From a checkpoint of a small transformer trained on Wikipedia: 113M tokens.
MLP neurons of a small language model. Each row is named by its layer, matrix (gate and up: input weights) and neuron, and shows model dimensions 32-95. Each number is 128 + 24 x the weight over its row's rms, rounded and kept within 0 to 255. A neuron's up and down rows have the sign that makes its largest values positive.
After each neuron's rows, "fires on" lists the tokens most often at its 100 highest values on Wikipedia text that the model never trained on.

L8.gate557 [ 90 124  97 136 134 133 132 117  78 141 152 150 122  77 170 128 101 147 127 102 133 135 114 148 193 129 130 122 139 137 144 116 134 101 124 108 150 157 118 122 132 167 162 118 177 128  91  94 166 137 140 117 162  95 167 140 112 150 126 109 106 129 129 116]
L8.up557 [180  93 116 147  76 131 174 130 100 146 171 157 104 137 140 118 138 125 164 135 124 113 128  82 125 134 129 125 118 132 119 135 143 140 125 152 172 152 120 149 101 179 141 143 140 102 128 125 145 134 154 137 109 123 188 133 123 122 102 122 176 143 131 139]
fires on: " c", " al", " capt", "f", "l"

L6.gate30 [ 96 153 114 101 134 102 107 109 131 132 154 133 112 120 110 134  66 108 109 115 162 140 100 130  77 127 120 163 124 163  91 160 110 140  99 129 136 142 124 150 125 130 123 113 133 171 120 149 138 139 144 134 101  96 117 134 138 142 154 109 123 128 113 169]
L6.up30 [ 76 143 157 110 101 163 147 120  97  84 156 147 124 132  86 103 147 151 143 107 169 137 112 106 142 129 100 142 160 125 157 118 124 164  80 106 157 159 150 162 139 108 172 161 146 133 111 137  83 151 159 181 103 133 135  99 143 104 107 115 150 115  98 145]
fires on: "ince", " County", "oc", " acc", "ab"

L2.gate136 [134 149 125 134 155 110 123 164 157 148 126 141 105 125  95 119 155 109 128 121 169 117 124 127 172 121 146 130 111 132 106 124 161 137 137 157 145  92 115 179 136 166  97  76 114 157 103 118 136 122 139 127 176 156 133 107 123 100 125 112 163 106 141 144]
L2.up136 [124 139 123 122 149  98 127 160 116 186 141 132 114 125 155 166 104 134 128  86 144 128 100 108 120 142 145 129 149 108 101 147 113  84 155 139 153 121 119 133 115 140 129 151 164 130 160 123 157 145 112 115 112  82 104 142 109 103 132 162 167 152 105 131]
fires on: ",", "7", "3", " +", "0", "6"

L6.gate93 [113 145 170 127 112 118 139 118 128 116 141 113 123 111 126 137 145 129 139 141 157 139 116  78 118 146 118 124 110 132  65 160 139  93 171 139 128  99 147 157  97 113 113 128 127 103 145 101 121 114 114 156 109 100  77 111 128  85 172 102 130 144 113 141]
L6.up93 [113 167 120 133 174 168  79 151 120 162 132 126 191 117 129 104 131  93 181 143 109  78 171 119 107 142 145 132 157 144 141 103 149 135 125 130 173 164 124 126 113 141 159 121 138 142 126  78  87 131 112 165  96 134  99 112 146 134 164  78  70  96 118 154]
fires on: ",", "ric", "ural", "ulation"

L7.gate619 [117 178 133 143 125 144 115 125 124 142 100 122 156 158 119 158 151  99  96 109 156 108 124 134 117 129 148 182 109 139 180 154 146 114 103 165 132 142 150 116 133 157 117  31 147 174 140 132  85 125 107 142 135 158 123  90  70 103 175 145 136 159 142 128]
L7.up619 [112 120 138 188 145  89 179 151 112 136 126 115 135  85 142 150  76 118 139 162 137 139 163 146 138 112 117 107 143 163 174 116 136 120  96 137 137 148 164 121 131  88 176 120 138 151 139 101 100 166 119 122  86 118 106 134  85 119 119 133 139 139 107 100]
fires on: " up", " to", " in", " out", " over", " for"

L6.gate586 [122 152 166  99 159 168 135 136 102 126  94  90 123  91 129  82 113 107 171 136 145 127 126 105 132 144 155 122 127 154 162 135 124 115 129 147 126 153 146 102 102 106  89 103 137 137 133 111 139 125 147 138  80 132  83 137 209 130 121 148 103 153 121 145]
L6.up586 [113 139 170 147 144 151 112 128  95 169 118 130 125 167 128 156 117 135 177 141 133 110 159 157 120  68 151 130 138 121 148 152  89 114 127  91 119 158 118 134 133 140 125 143  95 101 141  91 122  94 118 102 101 106 123 143 120 137 111 156 140 171 107 155]
fires on: " of", "ong", "one", "ine", " |", "al"

L5.gate284 [136 130 162 132 151 116 119  87 108 129 110  76 131 144 115 117 120  98 103 137  92 154 128 148 115 121  94 125 146 127 121 112 162 147 157 145 150 154 135 117 126  96 125 154  95 170 154 141 121 140 151 126 132 130 144 139 146 124  92  76 138 128 104 101]
L5.up284 [109 145 145 124  83 132  94 140 102 141  72 161 105 127 138 102  97 157 161 139 133 138  81  98 104 131  94 141 116 114 104 127 113 131 126 166 145  94 164 162 124 126 114  77  91 145 157 112 182 127 129 159 122  91 181 155 151 102 102 107  90 138 124 133]
fires on: "ation", "″E", "ass", "um", " ft", "ars"

L2.gate626 [ 58 138 127 121 139 102 112 128 101 152 138  81 147 117 137 158 143 114 149  94 159 134 102 114 142 139 131 171 117 144  94 142 138 117 176 166 134 133 151 112 171 167  84  61 105 144 155 116 117 148 121 135 128 133 132 152 132 125 114 115 142 125 100 131]
L2.up626 [101 125 152 111 133 109 122 147  81 134 118  77 171 122 115 148 131  91 141 122 160 130  82 117 125 144 138 147 100 147 114 144 141 129 188 151  94 164 147  82 158 159  86  83 148 175 129 133 108 156 126 116 117 115 132 133 135 181 159 128 135  96 129 162]
fires on: "D", " Bel", "ional", " of", "ollowing", " following"

L6.gate271 [112  73 149  88 136 140 200 124 131  77 104 122 151  98 120 132 109 140 173 118 152 137 113 135 168 134 159 118 140 149 101 116 118 104 141 134 153 142 152 134 127 129 174 124 139 185 138  85 113 156 167 158  68 145 134 118  99 111 126 169 165 102 123  98]
L6.up271 [112  98 146 155 136 122 138 152 139 131 180 132 162 150 103 124 113 117 129 150 125 126  76 149 150 101 147 157 135 100 131 164  99 138 156 134 129 135 127 114 136 125 118  89 173 147 117 101 137 111  97 130 122 146  99 117  98 127 182 110 110 129 122 129]
fires on: "\n", "s", "'s", " of", "th", "tern"

L6.gate138 [107 153 124 126 137  87 132  89 110 148 101 153 116 115 115 108 111 101 183 168 169  71 144 130 109 179 142 135 116 130 137 172 129 115 141 130 138 145 101 103 140 135 156 126 133 118 115 110 137 137 125 163 143 112 107 128 123 101 117 187 126 137 126 115]
L6.up138 [162 122 150 126 123 106 133 142 138 134 148 141 162 136 137 109 163  87 165 107  86 137 130 115 125 100 156  91 171 131 126  94 117 143 158 155 105 107  61 171 170 127 130 108  91 139 108  84  93 117 145 131 124 115 129 125 140  85  77 163 128 130 109 133]
fires on: ",", " and", " the", " of", "val", "Early"

L6.gate62 [109 106 124  66 135 150 132 116 107 104 152 150 138 105  85 116 143 126 136 117 135 107 119 110 140 149  83 145 133 159  64 161 131 152 125  87 102  90 147 112 112 142 133 110 167 114 123 189  90 151 154 152  91  85 135 125 132 158 111 101 161 138 107 159]
L6.up62 [160 110 153 125  88 122 134 168 108  93 154 120 168 109  89 154 123 170 134 142 154 106 138 143 122 132 138  92 103 103  93 122  73 133 153 146  95 130 129 128 114 103 135 131 160 110 138 158 136 119  99 147 134 122 159  95 163 184 149 124 152 121 117 132]
fires on: "d", "od", "v", "am", "g", "b"

L5.gate463 [140 174 105 142 121 117 154 144 144  84 127 121 120 100 113 156 116 141 147 126 139 135 123 116 132 151 117 128 119 109  98 116 140 124 111 118 108 101 156  72 116 152 130 138 156 130  73 178 133 100 142 109  85 115 113 107 105 161 124 133 150 118 156 131]
L5.up463 [171 138 150 118 121 129  99 132 130 176 120 152  96 116 144 179 121 136 170 170  90 124 148 108 137 124 107 129 108  95 145 134 131 150 105 139 117 117 138 112 125 108 133 125 130 131 115 159 134 122  85 153 154 104 125 115  94 170 129  73 141 110 172 117]
fires on: "s", "t", "d", "g", "b"

L2.gate369 [131 127 119  92 102 138  97 113 173 165 118 122 114 116 134 137 163 125  78 114 157 163 119 165 144 138 118 105  99 110 198 127 150 118 106 136 145 135 116 138 106 105 130 135  99 163  99 141 137 135 130 129 106 108  88 118 142 125 128 109  94 124 137 142]
L2.up369 [152 139 114  91 114 103  94  96 151 118 123 128 124 117 138 174 139 119  91 108 141 118 122 110 150 165 128 116 112 115 185 116 135 113 107 188 150 127 132 101  91 150  91 117  95 165 153 118 133 120 128  99 134 103  94 121 116 130 161 138  97 141 148 157]
fires on: "=="

L8.gate445 [109 150 115 140 135 125 128  99 138 134 121 123 175  98 119 119 118 111 119 122 116 153 157 122 135 139 190 123  97 117 125 120 145 106 101 153 131 155 133 155 122 120  93 106 145 155 113  86 134 146 103 107 143 179  85 112 157 104 144 101  88  95 141  80]
L8.up445 [ 88 127 133 126 155  99 121  89 134 157 131 114 137 161 123 159  76  91 148 152 142 127 146  67 154 119 121 136 108 121 116 127 127 141 171 111  83 140 146  94 144 142 119 144 103 110 131 143 119 120 135 119 117 104 111 146 148 153 117 127 142 167 153 176]
fires on: " of", "ised", "ine"

L2.gate93 [124 172 103 125 144 129 100 159 106 181 144  92  91 151  90 107  97 137  80 134 144 141 138 138 145 164 149 134 139 132 157 141  97 129 180 115 178 155 124 149 109 115 114 117  61 130 179 138 105 132 107 129 134 102 144 146 111 119 129 121 153 126  91 111]
L2.up93 [130 154 151 112 116 128  86 140  76 175 164 155 111 152 136 120 128 142 111 122 135 131 116 118 134 155 133 109 140 124  89 177 115  93 153 131 151 119  83 141 113 156 112 139 114 119 133 126 156 123  75  72 133 144 163 144 119 150 131  80 135 134 114 114]
fires on: "0", "1", "5", "2", "3"

L6.gate20 [135 127 167 144 134 125 136 114  93 125 156 131 142  92 141 129 105 179 140 137 142 149 134 110 172 148 162 112 128 127 111 110 131 112 146 173 142 145 133 146 134  99 149 130 127 115 105 132  91 112 128 188 131 120 121 102 105 126 140 100 119 108 121 180]
L6.up20 [146 115 156 119 109 160  99 170 130 159  83  97 119 171  86 118 112  89 114 120 122 105 103 159  90 100 175 163 139 148 130 117 136 163 106 112 142 125 117  73 148 144 156 137 118 113 177 147 136 100 132 120 121 106 137 175 141 168 132 136 104 113 180 133]
fires on: "r", "m", "w", "p", "W", "d"

L7.gate291 [135 121 125 164 145 141 130 158 135 166 123 129 124 127 113 106 159  98 170 123 172 118 182 136  94  94 125 192 118 126 161 133 135 144 116 147 117  68 102 142 139 122 161 121 121 153 112 169 131  95  99 180 141 108 139  90 138 155 111 147 163 144 152 143]
L7.up291 [170 100  92 120 169 136 151 131 142 176 123 144 131 151 117 139 110 120 135  76 138 135 144 151 129 150 117 123 166  63 114 144 108 109 121 130 126 125  57 178 147 100 142 156 109 106 118 133  93 101  92  82 133 144 142  95 131  96 127 131 113 152 113  93]
fires on: ":", " the", "es", "Early"

L2.gate250 [125 137 161 101 115 134 111  90 147 112 121 109 128 118 131 182 161  71  82 136 130 158 108 110 135 135  70  81 109  97 148 101 136 122 105 134  86 124  90 111  97 123 110 154 141 149 127 110 168 179 152 132  97 120 130  82 126 131  94 128 117 136  92 116]
L2.up250 [127 140 133 124 140 137 114 119 145 129 166 146 138  90 147 158 131 129 121 142 147 117 154 159 127 136 138  98 126 115 141 110 132 112  63 157  93  94  73 113  97 127 120 105 123 145 164 102 119 189 137 102 121 143 142 115 107 112 161 134  93 125 147 162]
fires on: "=="

L7.gate528 [107 159 126 157 107 114 148 143 106 111 122  94 141 126  93 156 122  83 115 163 124 152 112 112 119 122 144  98 137 139 142 141 114 117 152 161 129 128 124 155 120 120 119 107 137 147 129 106 144 193 156 118 156 157 139  93 103 117 117 100  72 136 121 144]
L7.up528 [102 144 109 135 101 117 112 125 120 134 125 110 147 142 143 101  97 114  75 166 109 113 140 125  81 155 133 116 106 150 127 187  93 148 104 164 135 135 112  74 120 117 146 142 104 126 151 141 143 107 157 105 108 126 103 118 158 167 134 115 128 105 114 118]
fires on: " of", " in", " for", " &", " e", "/"

L6.gate175 [108  95 140 110 167 147 105 133 114 120  80 138 137 104 159 120 134 157 134 142 153  93 104 108  96  84 156 162 128 101 163 117 120 111 124 159 181 149 104  90 158 144 107 126 164 158 130 144  98 126 149 127 102 112 120  93 149 112 160 114 194 130 134 125]
L6.up175 [115 122 133 151  86 117 136 179 109 108 147 129  97 158 130 116 104 186 134 140 124 107 127 146 166 161 155 146 137 153 116 141 142 109  50 110 112 137 171 137 133 115 110 103 159 117 152  99 133 142 131 147 122 114 128 100 142 146 148 106 149 129 139 124]
fires on: " to", " at", " from", " as", " in", " on"

L2.gate632 [127 144  78 126 137 123 130 145 116 108 160 149 157 131 102  84 112 142 131 126 144 138 166 110 141 222 144 129  76 104 165 130 119 125 113 162 136 154  87 101 139 145 117 133 153 110 130 130 161 129 128 132 191 121 115 154  69 148 112 111 131  58 125 136]
L2.up632 [142  92 114 115 127 120 111 145 122 129 177 179 140 103 162 119 120 150 114 108 117 116 119 124 117 186 126 144 107 112 128 132 131 140 120 102 139 145 157  91 161 123 168 148 134 146  92 162 132 128 113 118 122 125 145 156  72 142  96 134 166  85 169 129]
fires on: "pl", " Gl", "ool", "op", "f", "l"